Weights of a small GPT-style language model, trained from scratch on English Wikipedia: 18.6M parameters, RMSNorm before each block.
MLP neurons of a small language model. Each row is named by its layer, matrix (up: input weights) and neuron, and shows model dimensions 32-287. Each number is 500 + 50 x the weight over its row's rms, rounded and kept within 0 to 999. Numbers have three digits each.
After each neuron's rows, "fires on" lists the tokens most often at its 100 highest values on Wikipedia text that the model never trained on. A number after a token or word is its count.

L8.up127:584579456505507488511489457530471485491468558506474543544504567544473465523589518453475488424473484522485479538522454403548490585535467470531537570527465571557496564548582441524450457495497595514439473569506376460440376505585444523442512467484582481601546563493509508450519594506490476552479399566543479400570487453484505481465510436486427497587524479600485505522502508520441447401555457505524443500494468461471498504479558509559557502517447490503483538478443538501556451496447433550494495438552483424523425309387506533541411522516537473552452518463594536495563506514576512569461562403537460505504514582508456513483512414515628565475578564458503521648496459519504410488524561548461442510472563411564492467520447476536429575507520509490502514547529520513445579532528571
fires on: "." 67, " Frank" 5

L9.up43:529521565432466528557502467522494604565517527503500494561522502469514442519481548559506442506524483500454476456476533508583412551482552569520573471412428482419417461482474413471504524459580493520516495437550498508432460380456471485317483545432457471473384510497517533529522505530640507467519427550467480438496369580416447501517556500529551520519542437531493457463533522581464390499459508499505462422545413525469462482497442567511501522492522485529562476439608531464557546544541541536480549476518554463427559468461571500535450451422551530512537484566571579532505480497518519508548444612512615571568431463496458555541505533525480403479509515414474547493506505426476435407374476528487558578402411504486479514549510497570539483498459434465523470562545563529439505462543478
fires on: "," 38, " |" 33, " of" 12, ":" 5

L7.up49:520516545462426454528473523537577521392454516438458513482507507476502465481507525516509444406550528468451520504634474501527488628543482506544489397480454588553466479521542548539524466456475519510458528553472503514490475558542387503433526468524488535576536509410489536522568543482539503495604495425469494614434554485522519562333540515497435536508499518470480567470432537588497480568476478572448429433513510449480549420463494458571436456623514477494548549501385458446542493605599490460564506407479458434451505553470464497555564566433510515392563521565431500501433534522551492532556516411562489476459428454557545502490469519519465493479370485419571523434559425477313524520501438441478498519470531459481450548419442592536561593520571555480490556564499548440513496466476490
fires on: " of" 22, "ing" 12, " life" 8, "After" 5, " by" 5, "s" 4

L9.up1030:457537555531553453529568516570517469506511488533533534446372470461490507464517591602560438506516443525541430470507573481500544508513566469559474441504554500540476407487500483482556529424520565453575470505395349526495598477417497401445531552412436475412532484545507609526536558539434460533420481581492529531562471435524544470497501506536502540475453575505545418491399495406493474541552552457512461357445497543522498564505478511511503523403556508455571546578511469537531552417504516522571450496569416525571482544449501467516406551489546469495507543531344485488574460540562520554455667493594376546465492438477528520547488572412588524532529535508501496467465468454548530520530437547436490404505557460569495530521507497575533521516500479478434506525450476489517482512513489
fires on: "1" 24, "3" 11, "9" 9, "2" 9, "6" 8, "5" 7

L7.up1245:523525567456561586527452504524456545487532569511545422474554493526538467431478512448541517573515447554575478439555496513545459597490543433458552461433473529499492520600538519478525499488381513664481448524415506453546553426567542488396505505385604428541455605501556505454518411491546486495442482460453467519462446470480545533540498479598511473501510518495438458446582517485664415528548523515483551611432453421502450508559516485446566472472531502465430483435550529544503509485508522565570451502455494523446544505526521555447491542492482506538511507613582480510531455425536539446484385583501526475505538519482648543545456400549535503430553579547486457421491615466465472489483490398455485498507419473439412518562498374506458444471512486523505441517459529545480517475496484
fires on: "," 26, " (" 24, " =" 7, "\n" 6, " was" 6, " |" 5

L8.up699:511558562429465466531519365522503573491454460529447590443411561516541506510465575560514472542495444421484561487517503575462494524469482563513634561393563483543416488476574493572519513485533510425548508567415385543506507446459470528465400501456524501434505477558552574491443446502558523434516484482489474511428411502463515559445567517470500479532499542465599376495520440545584547555454559402418563544513543450516488475509478484545411532534510569444558457506412488551475501517525489546441482486500563439479515400450476488496542477435447520474597452494559464524564541549528426584496486576561576569513537558545479370495540556405460479457532545461452554450517518507471529517508425562437504490470451493596490505477527425586505496532535516522455456466571585381455413492535478
fires on: "," 38, " |" 33, " (" 7, " and" 5

L2.up670:488531527453568513458571451467491491492511427505401457457521462537476429525473495573385492494466518532446542475429444503418476494469535479588476509469517411623541559443492468542520418489489535436441489407464531572507534493542533486531559560558498455438464461537516408498482418569514514562529568540466564474519486510451465490621509599505400521411436521594532519392469487474505518444440451499474458487521534506476374517435492467498465514428532483537487484589505454518517485434415407489574467518419519408419511464581515587474458463493553637491451521468453439425525546482480536459451474463621436476388436497430462523389462500493499471529505490577509522515482538391446476505504466531461519548469510480459501440481393534516572504452467468475393599471522439471557490505374527
fires on: "s" 50, "ed" 16, "ing" 10, " Pa" 6, "e" 5

L7.up840:478604512550532488519433516510435419490503512546535523555531428465465548429540543580524539454446413527466550451507484558450457427446516458508414493431457501547506447507492493504637498525484514500445499545495598508583525554436484506421521509538554551443503544443464554436538518442626521476523480512565505589440421508497641523513491445463544521538485447519480459477515491494406537560534469484514507496525463553457526427541384471479506507452403473480522607521568459456509596518504479516560443527482569524492472414471558563593570466477439450476458444534441518456549535481470414598473439435552572572516527519488544520505510525430514421587439495478522628481565420520468560487554513505485487570551521507507522556497410555423486460533495487431495458516453555364581539542563493
fires on: " when" 23, "%" 17, " years" 8, "When" 6, " while" 5

L2.up52:564488469519452555460433415488489435573432595454549501413427586554400534481459513490578404501603521431444536466565468530550503392479482513458514556488467478433504461485445622616503520458507358498485571516541479504501550515532403502554544516539498399522546551478515518550464492471554427492480493457483541558394529463520523467460496542586545504490484464491557573526507537476513559555430617543455420532569536437550450381520477567484449465489538472436465492539538518530544521588433533471583412546547539528457535466606523482534508420501478534497485526524475530524500518532504505547472609443522447585529488538490387486477618509482478474600513486530548476560480502499511501451562415497471539504557533424529529520494522452479520557484499534555528503490610516465584475502534504
fires on: "s" 23, " of" 12, "i" 11, "'" 8, "in" 5, "at" 5

L5.up371:518450442448462487567462465532414487476484424515446493542473531478430470564535414500594515550509490441481515554489640468495423439498357526543483523449576502437519532545531506390509483574494492450417502475574546582535463477478460486486552449517512503424487510519539534493378620454573443513494565503441504531473476540493481385534577474460506381559460562483513517569459471513420508488511454412431383482431527437434498570570457480481467504536436541480544439527473548501531518529571460351451520493554463479385511398524502572474534437452592488628439567538643463502474508342428465570493544545513450513497524553502528497474555573513456604496494513515513500492464468549497529421569493522516496629463485474547519519520477600497549497521459542553451466584512439491448489505488477
fires on: "s" 30, "ed" 29, "," 6, ")" 6

L7.up1186:546526506513542510489488544516430551546445401456577512538625462485456516537558617490453470420506450466549563540508561454359530430536548513474493517481565540602458420479522608462521498512555394424528505495403512498530507519412567569471403387436507495515486552490530512509487520475504497561463481545505432480542478506510468515508433503404513486472385443571568548612477457588480542512483456431499419524532552533471517478468542534450473454480535504548533534529508378412450470642507491440545537542441504439491598442502361439500560449428507516516496511531488562534503502439521535556520504496504488579527517538490563506504548479549559525444554473403491533484462560401436573446601439519471445564537506482538393464483494501495492523479591560463509442468564560486507508472536485
fires on: "\n" 100

L8.up817:460517547473452529502506416426481548531514484556547558441535468528513543462480452478446485470466509541436532440458386506510570520389529455550496414516421536611560593553467412515461561551470512485621449540507515502567461480509569562480499489475453507514497528538478569551496500536507491450477450492408522532527477457488579474461421535571511538507438450591631464489453366378473492498523518489465591432467563486491507366508532436410509546460510465505567518444429455509545520463473513489528535514523485517564490455487504494418559514436519476511582492540434564440441476408488462432452550601492504509491398454444468556568594496511574515427461531483520443448527468568414477520468448531544461523519572417464445536579482524539582529543535492484502451519499542533467457522498470
fires on: " of" 37, " as" 11, "." 9, " to" 7, " and" 5, "ably" 4

L6.up36:403627534440508499443527493543527452485528464542593507450437532462541443522409598483488512437497474461424497428498489494441519532484539462503421569499454463480494567530467494496530526551482477521559424487380501509388466439528564568526569522532504557443516550487568519457572450447505434482491408496484482521555492492416469467437476545598503478547457560438499508505494431546496411465447489526522536454486529487520560481566486520578475432505523439465444495559378486488590501411495561530463506462449352493588490504502477490457577528494437555597538504508418428473408459499586497433518520543550491435483502546493561522494468456463457431485588539514509530460521537467504474494365431464594533566580470513377493588556591454448464503345543524435515490481608442526452556581528478
fires on: "\n" 71, ":" 6, " into" 5, " as" 5

L9.up1196:601503494527562433426515528567502566530504467523460458459489492520395544585493571481411498518506517506527505532559445521447436575470465449448507484441462590520543454499484510466482538592505352527530395528458428520535459491447504521516497541486570520444466461588515548575421539517458547438571523486451415524540542526511506538429551514521552532489494477555577624487493488547386430455497507497488420392515501538514490460527510437449521517487627568497503429538526436467589552597363541481589519507514545527417517601612407507587513521551554484549512619473449461512468492454463528400445528574474590488466527471582455476528403443521458526467496486510535462484506504467484511460556491506450513619474420530465487500489535552568420432434503416428456517497511493443504495453614471
fires on: "\n" 96

L2.up1034:536538501478548554460549439485518589497484460507501423592507453475580462555480518519479534521583479531420598440637493467417487514472505492609527547459501537503513513496478564479488514485461539605512476497553466535452455481421607475475505484551500505486584568522463449535463463495508548490582538558473438565561554472542522418494456511546512428443455463530375506476508459411518472502554457557476515659498473490440469595579488556554530392578503534526363502461500381506625548449494578498517475438491479547503626494466437477503502554466339516431414530524430503488466545484546509496508410474562457534509461529521498444431524545507491513537533571573524521549509556520519480550444454528544548517441452506533536534580456443555515512425491485526556554499511403483421551456430537
fires on: "." 26, "-" 14, "\n" 8, "tri" 7, "f" 6, "ym" 6

L9.up783:450465499483462501482579449526488509468457466413506588572439549498534526524532440577514381498587482406536513474421518510485596548499553609390592491475439495489441455435446501489518523490442548475512458532489503491559438553405511526464481428459503527468538494647545587529497550495558458518522406505466537478518481557446533493531391487520464524498535439531511510502457498545493440450491592547498515448471502535441475564481463601579470469443523506596614569606527606451495491449513507473518454521518494456534495509452579483498454574546531496421479496495545476511548506469466441500445529412497577613499478499605574435518585504455595505578526549489476532568533445499468476515476443518464448423430433552549466522493481489493408590561517488529489582443571479470557510453539517
fires on: " " 50, "0" 13, "2" 5, "5" 5

L6.up187:503565443550524498629524475564372470473556477529532534547510513485478567446547514526514469592394465561496502371420579540532516527398492444590619461505479587446495585442489608493500477564484529528409495533438624525508517486548475500490502487434537540566518541425625561434523448477476590445454457434424516500517453453518517553478438590544542548511445495534474431611478485434463460513421529516518497521520423415410522458497488451487523440440622548515477517433471490579542480467436549555473506523507531322462554509549478508517521470448496516511480461586562523404555545429463444492448424559481567483499532508443544456490524421514556554554479475558449534467528463482563449526478539478587444536514548541502393484430501448545471557430442556535489477510576515513437487459602523
fires on: "," 41, ")" 14, " also" 10, "American" 5, ")," 4, " (" 4

L7.up56:537571487539450554498561493562475427430502422586480528532513406494525418544452564518480500570546519451524540578503496497597461493454575435422511472500533528523536644473502563495565570431528556537535477475528549477468581507545524502494470354469555489480425537529506520479485596528557546602414416557477505514541528443486488496516476490465503617550508497530528523504478499431566469537389459558545519557565400512496488511480480489469510468575491568536465429468631441509521471453569481421515483480600582576574512564438473499439448505451348437484464472463467481461521459590582528493494547438432463388493456512415454479510563472580573509515453545496436556508470471413479546552525466608490511410554495453405471521514492499539507436629476563507527535576514464516493453556483616
fires on: " " 38, " p" 14, " On" 5, " Per" 5

L2.up512:503489523577473448606487478440537463549520495418521542466473595486437471460454483418484393566578478497406450494550539527537499588473490438495544478581499454495520511521569517429479424457479508566517526510520510514420462596423566403567504529552457566452472520553437394431495455471513534442482461456452514483557493558472579497517540476440465560500496479480474495552536486483450407447386517525566452391543512533568453547558511469528420456447576422482536501418466560491610487486572544512458488420489504528586482465517615512536496419474528555486513493513503560460416488486444450435484425543534523497495396502470472542500424500487590488489431480499525443482486508575486530462424550465435432473521524619507475425473418457513470380518546563571583461437594546450543550512414498
fires on: "/" 16, " /" 15, "s" 14, " around" 5

L5.up1042:491500543557412513578466549499525443479457478506407449517473532530423532565508483478542503520610450552446605539505432521415395560450532511519463468478538587599499528484551496480487442597540578472622506522432385559511449515512520566502521577438449485469464470529445503589459565455477514497498485529467476541532570509550477528459436534516522519582519444528685491464532457517502439463527481455532504462508562557586504463584404583420503503476504486651496469508479511464629468540523487500474498417527462562547509594502521486529531430472468473507582479469458529589487529467424542512487528535489637569456472555526524479494513429540487444425462597499377554542439579438427555523553555526487529531479488378577440527458483545467471494520488546432480522542584413567524510466397415
fires on: " and" 30, "," 16, " of" 11, " or" 7, " then" 5, "\n" 5

L8.up600:548572563563533472575484542504447484483406451515524569549506434622626498472515439572548486534496491475573528598543543579513534464527482410588582467547573551577450538423472643577520528443471440483550431551477480494450526555519581493424403562536611451550486508498411514545508500498489516494445462546453419520538470446476561436521538582548504564480528461466435520548513585493496405488425490497547446486575464440512468544575402437538546488426499427498557550473553503569519507516528483469480423442623531527521461507513467520422474561530491510474581577534524559459526514458526484490468504556399494462441482534397483567500540583535568553495508527405508492533453488414537459457490545465541512425569502416470484496492527507472502499477517465541596511551512434470483449480528574
fires on: " " 37, " re" 17

L2.up98:593460460500527474475545489512396550604569441401431472491517547488547438480538461498522420462491539500471520386550528535506463476475503456458493443478578524505572401494558494458452439469522458480544605539442554553446450568461608561492577452491444528506562572540545516483494465481499452503428547554547452459454537444467529462449454530545464603565429512493553454481557471571405433539493538496580473375475452486515546529537495528484504601546482446526586464450501488576489520592463403471538500426482466419540431403532504554502546483580596500569531467484545535594524381440462496496569570551548435513496457407470487550455547528457439450446458473522497522514499549560500537428479541555529471470406575539520517438476410469546554528546494543500513458544533437502401490512460558
fires on: "y" 38, "st" 8, "s" 8, "/" 8, "like" 7, "less" 6

L8.up994:515587484533475415509446514513495480497493488484558570483525564525365491552508507486560393526533501390446458530590516523575509484510476554542553525526500479537481529477479546435580438494575434445397496536433504512512481440501572447492468547508503555550438609557559581458482518423582508447510417528498489421521511505446512487495469438504453504496437434554487416561400495488456490587601535618486488524415514494573437517545571491460457479553515511485475497541471453466498509491404412444487522550455492541392384574449566452498428474503524495505495376506488477530500496534499503575496518489550533471528517489474660583631447589469495432463570423573561515486446493511537519444409544518446545517423436505488456472515489516524461498516532458492400474525432473519542557454503414
fires on: " as" 34, "," 20, " so" 9, " So" 6, " (" 6

L2.up898:500533510495448569546508560520471483566444474506590492474460489508491483562477514475470417466522458519461531414463445506467435477509414465537490524482455447540518468591543430514407475515436384491459509406510514466531505551532483444454463615468515402451583502487426555538464566451575380492492530485494526473439420450540468600552437505507481482585502476468571583446470575556461376503480582450503490514429391479545382568446500521558562558489423565486488556523515503502504427421597474431421531408403570553568512557514516518438502443502543497567455568565573439438501489500413598490540511483536481505489466518513592507569497566479497511464496521478500480570500538536469560579440461514530577496442491457535564509464540539615527462522501507434481502491555422624364505536407413
fires on: "al" 23, " of" 17, ":" 13, " to" 12, "3" 10, "er" 6

L7.up1024:500437447496502509553482467522488492584392465585514519442406564523503500562491579548518464539481425515424465451446447506507528502568484376553469462514541544520534451550516574508523534487505542511447509529538518537460476526461460484507490502575517512459547533545495541537519601575616454454532512531485506476493539445454446616553446466532500511464493474507477518542470418500475470534384509511475441468504513473416471503528471508501519465480453471478475448412459411506492497450514425517550536483621466535486489425492519459539486454552515562463495492433462446481489476500512393474440383516556387474519493537515614503522495504552512549543513523522487508505462526495494525565445581446533604468557590396522524562499491471591464478521579643530529485524489459514464464416540649
fires on: "." 35, "-" 17, " " 17, ")." 4, "\n" 4

L5.up526:620487481526476476448504493535467536495446563436570485507494588527467525570482452491593547496548466428516507445520519466452520497495438531458569460484539575483535562562498389425484419548565473514548508468468415454469575481468523582501431621516530455520471538611537504492507466494562500443465566458467520535594515522589460528469530528502441487579495497471473573450516502565384386441563486472480450523539407504488468503535547498477451478533530536515421460577588564524511541525514551492505498546442594456441406497452461491431507410588498512507546524577440557571531592538505524499437513567492499423458505575504412467466493446445531457470529525545485470427506562435521523575498471468523494459415545438517496522585465422473461507494497517442582408492552519545458549549560426
fires on: "," 40, "\n" 25, " (" 23, ":" 4

L8.up748:497514531543520553494595450620523565476501454508523572629505512499477518477522527544462548458430500550496573534414397526529578421473516470448442446454597556572456603454444465503521564461513528459512534514536563482517504498621510491527364522548488430476519471540383548510448556442544564524526648465428467482501500524466558458520587586520467464484453489539440537571593521532540418443454482563520562597507462494533403500521510576480540346514519447518440460493595461581552478456544403466508368516500492483525473483487517485509449461455522498455533558469572523475431516533460545565432501441488435463440522511469534464526461480577551562548457477503462425512522505458494604520547532479504443560482511479486492530522375435490502447476493467458613482422552443552442467548519548
fires on: " " 33, " de" 9, "g" 6, " next" 4, "e" 4

L9.up1052:453505421520481543421541541548514425487491419509541542491484459554509484613473488527430559478466456463507471424520519480542503646613519468516596452508534448482473495530463518539486576546597517506529467523530533524460427452412558491483443449463626519537472546431488364537489540425451431512514524513504513598533529530428556568540509471523444488551544468526534549524519585515387443463506536437485500502544472483442513531509475458503528547527538531451465555483531534492551516530415503468476507605416460477389579513517480504540534554556486533493447520446441459403467502432487517511545476551544539549544519532485526483535499611497614603455517466494571465442471484499535482555539469469541556601489490446529550480439473467550460430502409445529489557436504575577566548334538566
fires on: "===" 22, " =" 17, ")" 15, " ===" 8, "\n" 5, " Co" 4

L8.up70:523523466564515460547567483525445517606460482496541512482524531464612445563461639487476429496424481545477492477557399488563450487511568597451537488432449467512470532507527529471511512445438590498485554556581497456557448464490596539516513472523530524498506602432505465571516594493453576396585491486427419463419516486404491448487531455568558529437502558540497549518506550548555494530432470505473508525544410550481546498466488495537477393538503383451522528461533544483503515459490515424494493521527588571517516495442463434412564548533374512440415568558456513521604487538474394477450500472533519543441491465481460532449456556558506415519504567490483599444425461518504456433516374512437481590584523519570533529468525517466392447485484490595563530515629446425405485423611563
fires on: " was" 28, " re" 13, "-" 8, " and" 7, " first" 5, "\n" 5

L7.up871:456560546415498469549490426550426455566429483522616527549439507428453500455499569539554505486572461472552552454538567571508458462402501483464586457433532467498504525453580525532462532454564455494497421597439425555524581415481485432481525455484508494396404447510533543468420513572543544515457525507421520442486466475420523526503548574546544549503444510472536426417511430533468474557377495465578438570463603455464402455523442491546458540561500498578527472439507479550552503443474429443505504463507482598479530545496482508532521436568580545452552416573613485505526492482506522579473426495470612614564515528451496431548504430477512434527525552484508561475515496541666422548428421503543510481505495463484537530528460510475506491482488493505603501549561573453585476451555512
fires on: " |" 35, " (" 19, " United" 12, " of" 11, ":" 7, "|" 5

L5.up191:559463513489568500499478484529379494476574464477549573557521457505558513473491493488512506511416433479547475489505637464568464474443463562506606481568495588435446515508544530540604537544445496500453458521366552587535435451544542466438489526502505402638554485506430463529425489499528454461418509534470512532527480560507469382510524605485485515424477551534469405417480543449539481410512423603566448520485469521415489492452530566498562527534525563516435465440534483477570584492463505553511431433508607391508481520491435531567425589528470479482544439511575483540550488436462501438556501545539493561550491529516500458420551435451546514529586541491488468476474420498510518416488563420520541525459578484496517476503522469491547499454463596464454418548551523570489619569536422
fires on: " (" 26, "born" 15, " known" 12, " born" 11, "," 5, " " 5

L6.up91:537524513506475531494498482426477416492544531627541468547550467538446472522481494522442443484547560426378519494528424523439418580457445476531503432552510466455494469446551528522475479470507568515468452517582485511468458482553456479421467522487437512503591597422415512496396530449556523475497539538352511536411574510442488472411483531490412470524538466559532539456518591457485390558446458558493466530453540432542560471443503503419542526510514460523501533490542502506519512502515476487652542567429552537525425483425569477458508536534510525566492582669548530450551492452475506478495497522548431408470433592471510491502557387553525435480523454524566470571440497535447412422507385486468513530356529381457527480500492588598478517483519557517590585504493527527560476610469495
fires on: " in" 22, " of" 18, " to" 9, " " 9, " by" 7

L5.up304:541472447483434526503577603426486521491449531424496481518512346435435533450489516533510516514433487542533557411588507473546532502515532471372496514533522586536533462438484507528492531516562518587557471528421586559511498445504444500466556588457564488409558398563434479532504513571526469589457491550509427514610520581437495448374530487454556513612565453440591510508463473530425516488560486560524542417530490509563507451474473485544443491527517516492417508472535439512462556534572504499518479531514560512528496524456512484509494457553534494534463527524491488581489559451556520483508415568565499428552583434580515429494588520553472478462481575513489421441451532424493597569477550497375510597525535474408492402517564478450526505435498450513528456581458407415455509477529514
fires on: "," 35, ";" 13, ");" 6, " and" 6, "\n" 6, "x" 5

L6.up193:506481429487434518384503452499515451427515477406568540506456480546574499488557484544543454415623523416418609574505524484453537546497490474497500515488488515464564584474445475471499491519552500514442494427540607526486577444515445520484494529564511559521398468472460501498502474502576580524539399589477522516554432540464508488513471584525625472546462473512533455473479505489534422476539468539480440423526471479587500470473551392523554560544624494453468536590490509470443458450489471483562485538501462521455565476559553528494510496576447676457509468445429511503535485589550564496505444543491533454452553528509536593492464583567534550475518390521507577523472518545476468569461526536474507467475461611536527537621607441488490534514621522371531516535490563450502528559576612
fires on: " the" 28, "re" 10, " De" 8, "de" 7, " " 5

L2.up538:545491492546469562513533540461482414423448486385426592505605471479466469583491467614501446553581545524503462554463498546507536559529481601432489522532543574489510567528481512513503483539526612466451511458439566579468479560493544481476525524582506480478497538521530514547484565449467447535522452421445591492486555542488469546500484515468436550530404450441509507469492575395444537527493469594498538541446480457485502576548590338506515508454490598587503537516505416493371536499490513529516485526422540483419480453493494516434531473508430541519476484507450550552510585536377545560540461468526463452448608521387469494527512496519472542515469576523438452455485500457458513555521563531474443423510544544575501526530380521530513452467479436483565658493578521492478419442545520
fires on: " while" 26, "e" 15, "on" 15, "s" 10, "and" 4

L2.up162:445531458442587497587445453488493449511387490467452410495526517554425472476519433463493616576543486428495467478494567428451479451549496609574524495532419508556538473556406499443451564524549442478539534535510597481403486439497627497573449483480510418552514564451555491449515394499506520467529523565464365438520582525477539484533475467515525484476456546472508565441517486474493508486453325471569475513454439504487472450542449525544471494571454612452575525525522499555426414527494574489484550484486568441549448530505514513460424494493500401560459507458503429476527527570506511529447518509511461459498569529471475417522529575559407565563512497523622545507447518476457522427508497411543573535439555597512463496457493661488588522549518445501510517559523422504456508543429538
fires on: "ed" 31, "K" 24, "s" 11, "d" 9, "ted" 8, " out" 4

L7.up640:521608571397505446445486505508576454481506467500422543533538551555559554440480442503500523494432487447511511544492566417505409481446427485632474555608509543500570470519439550491569499554555556533450574522503501576465455481487500537433515453482506547408464555502475471513580537522536566522514375560512425546567552495548557571495553502525571539557424508597481609534496523546527443552557481543459505555517499588492457566546528334404489467488549460543539448554430459535538563508464512521534485499514456421570551516598475557557495554514567437517566485412496487526553507463444510489470497483559528365558497465438549460434460474443483524561505390602546514532487546475530483492465510470540465464504529525408477552486548433538505496482472492446483485469487536393467504535468511
fires on: "s" 46, " the" 9, "'" 7, "m" 6, " a" 6

L9.up980:386527524433453579483501461460537378471482529544462448614497512515501523550525550542439544416442501451557578439502507460483517546545501543523556471485433587487478502581474518511459472556576477602531544561480552439489463387448513508447467426437505495439500453549551492518633532469502480475406419623551497463571471447437553505469468422496399497527510467605590531473418444454503423531485372518482495479370493501484522476500556503506505508579517504569501580488514415492465373441535472591449531489492554589569482399549475512552447528510540552514525542555505430476480517500455514460463494513550541400425601474520506591538464458543613458429585486472544537466559476538475457438518494532584422433545463464420518456443507481521555547508571559513490520491493564490512444524527491
fires on: "." 20, " ex" 16, "op" 10, " Ex" 9, " Re" 6

L9.up614:451533530497435449534504584619495531478540456517513494501474512570629459463476512530543510538513505609473558519504513493538519481547508459538405486530486498423407490511529572540500556529515528468536470481487454465417525574549461556478389452495561470495454530506554463495522562446487633432422509468490530528386517417557555535514469467552504467566563425504492578439531497448533502462584495486501410548573557610554533516559444377456435453530458488499572454486475491453501454520432437522479536468478589498537538495444531442487486371501453524453499525458579495449501495544485543412377518523552501461477449444466485450535475443508605501469565518554523540472522463569569385524475550496527505434541451518513465526467545514493493542488605483555534414553459401564362578514529573
fires on: " " 41, " sub" 6, " de" 4

L9.up774:519527461513441501383502443454548441573502543526480500545394537559449527491408513514505426483522525504510523493531538527533525542517453534448492520493511464576531434551468443573430485527439530557486548535519456484459458590579518493491515497423495353554436572560423419483561392498505480473542449536475520518535513561495565516438542529470521592429570562517569557432513409470489411482440461459533468452542436423545487500341542450508422559411612543497511551503503470524502522468434474478490416446478510536530489525463494458447478467400546454511530467506464476457528466470451464519502488392556558513518548544434523478491503457442464492505507526460521455585552526489490516497449463511471549450463551562445442417521526458495553336482501470539510508460492522449460424514565496
fires on: " from" 34, "born" 10, "From" 5, " From" 5, " to" 4, " lived" 4

L5.up364:513578491547373453538476475555492487492450505576442549533427473552510486524479539569526544502518442438602483597547437493534514563522602510480528529521583549567506551575461509526549520488550519410589534472530514534624446433452510426509539432557533508502475544542503495536498659463535544481435536470496491468502556403495470536512505454465477621396500468491558456467430454519457532614488461604448580539512502501536520467525545496517569475498544471519474472481545539573454519549513411495407508480470592537551561553608618567492527450559483469477568487459462511543451466510531477631438465471472454411418461566487497565453585534499487494489533494488502472479499522417545524448552449501551566572574534519491442478538531526611520439471467504594563373454553503552535488378544567
fires on: "-" 23, "ch" 13, "the" 7, "no" 6, "\n" 6, "pu" 4

L2.up978:557568509518530516508453549423479486553491528505502449417535448536470507486460504486464585457451509512607497506440556477438464540545609481560566593515565456572501475493532518621531468476465519432563443563521510461464511528498471504514529525573456478556542484473532416512467426584454487455522445435437680464437519479426469469542520604589500490439493472474450513570579536485504508475474513453524470491430526461544545579510525534439438444632504432526467565554493487509530551500510476499534461557528415506453489470527460505515471499524573408544458504453479591488437571441580477583467534371449506403507433460512534532509519528423476520534478507577524491481574518525499543439442419550475541528507398480475523541515397446515461398404425493524509420502568531521537441507538561
fires on: "s" 22, "i" 11, "id" 9, "ed" 8, "ro" 5, "k" 5

L6.up1215:450510508553513507441540497546517514489534457570528540462477479384608550427541536451512472538440460444544599610513499490489534510562488471305437462534481545547459476540530494500439543382514511517485465458452411569422486468499566434448551442465537511521550597463490494464596533480566467472531357498485537485498505504501508508447509471598487508543483566493541601482478447510419462610421545516457573411474563498527495473577508545524538569496432457487573544475457427479497449462600444510560533451518610470509528507547518469532443450489492505485536594555443549524501507485493430479468474478593449451468472503476575599527476463501480445532462442462462599461581483490504457542477482448515464488426615559479542486548577472462456514468535585426577399512488494496371520477544467
fires on: "'" 48, " \"" 25, "\n" 22

L2.up1221:519509551520443591525416471537428573521593495426476515546466433570589410438545487614473575443505410500524559488428516466416515478507528587577468475505518509518486452459563572488514526464487405454577427567474548407443487499556524565526595548463454542529496530465510415512465501454479413544493496507595495562483498477462466515528575404437474492467447511488463476473520494448569515536455539434580448444510543472595421440506532470479489499534493489566490544452523481491545557516458406463433564517499398517562492471418570560469547571463500528499554562389483595573560516549524535464431515404401510496459523508557483460486530479403557541440425458556524460435526512533546530526506491403402511508535525599471502581512519439604501541502477562489568458595526456419507492526543559
fires on: "." 40, "d" 35, "s" 9, "ed" 6

L2.up674:512558468561546554501558471473492496646456509424516547433486586503455477557510519545475555453412492548521442516495521496487409499459544542469516550566511523554483532444436406512469480476550458568448481541497539545373521501490607508568502476465556394492527497438553488577512438440472496457493519556523566524442526566398472535468487427510549519496461476529519516525426438428574512553396601583477444574476562420532492506455495437484570424656480467493519552622571474423441509475404546491518459472499524479408422532528565540423442499514457446503533475529483524523533600569548526464477489460448503551491535505372458457519574528511456494432500423543500475517462554471587428454508453457443538539551412499504458533478489456470480545389454526573517451504610412551554495509516590
fires on: "in" 21, "ed" 15, "id" 7, "op" 6, "'" 6

L9.up970:523439496544521514374465633509502463486486568541437544530518557567392447430530546490502419505423447592507579536530466495464505519432483539427548532469533419515502442488503500489532420561540534468395497595550531523421462546543483461505399484512495524530549511563563446439512535472603577493479531535460511421475449403497545572419435418557498585484517547413472566405440447473584499566473494488513440477596421500550514518479532471568459545500564494586508566572466434393473445529410564450576540519469483442499478513543519433412502490440554380506500458505483554528507549450572486466545500489519526494446498577482614577559478510544542458489582602551488455513506383439481552538503507544455532474472506528520470436565499567548571559444528479525546465487554405456541507497538517
fires on: "," 35, " so" 7, " is" 7, " was" 6, " of" 4

L5.up882:499561415525528452455528488544506474460588498449495542493466553520469502471436543461493474522406523441532457563464516487492534469562433560659577562516469551507501515467551505618608420584479516534425472501466554503554463480544521540474438437487485516548481604500519605480514540562519535643561427538498490605403476514481516527535499531506455510482478617540506476575488505575505476527551431526508448522470544502474426500567518405490427529611484591517547482532567503489579508499510569490478512563558470501493495485551480584551542534558427411488501465431488467522466427359452591512582529458558470427609598412500541510450571375497487478536450581420590440630444524503565493580479522434547536493383504490511477475494463431522526520527444448521481399507471555509421617449518445
fires on: " the" 31, " of" 14, " and" 13, " for" 7, " a" 6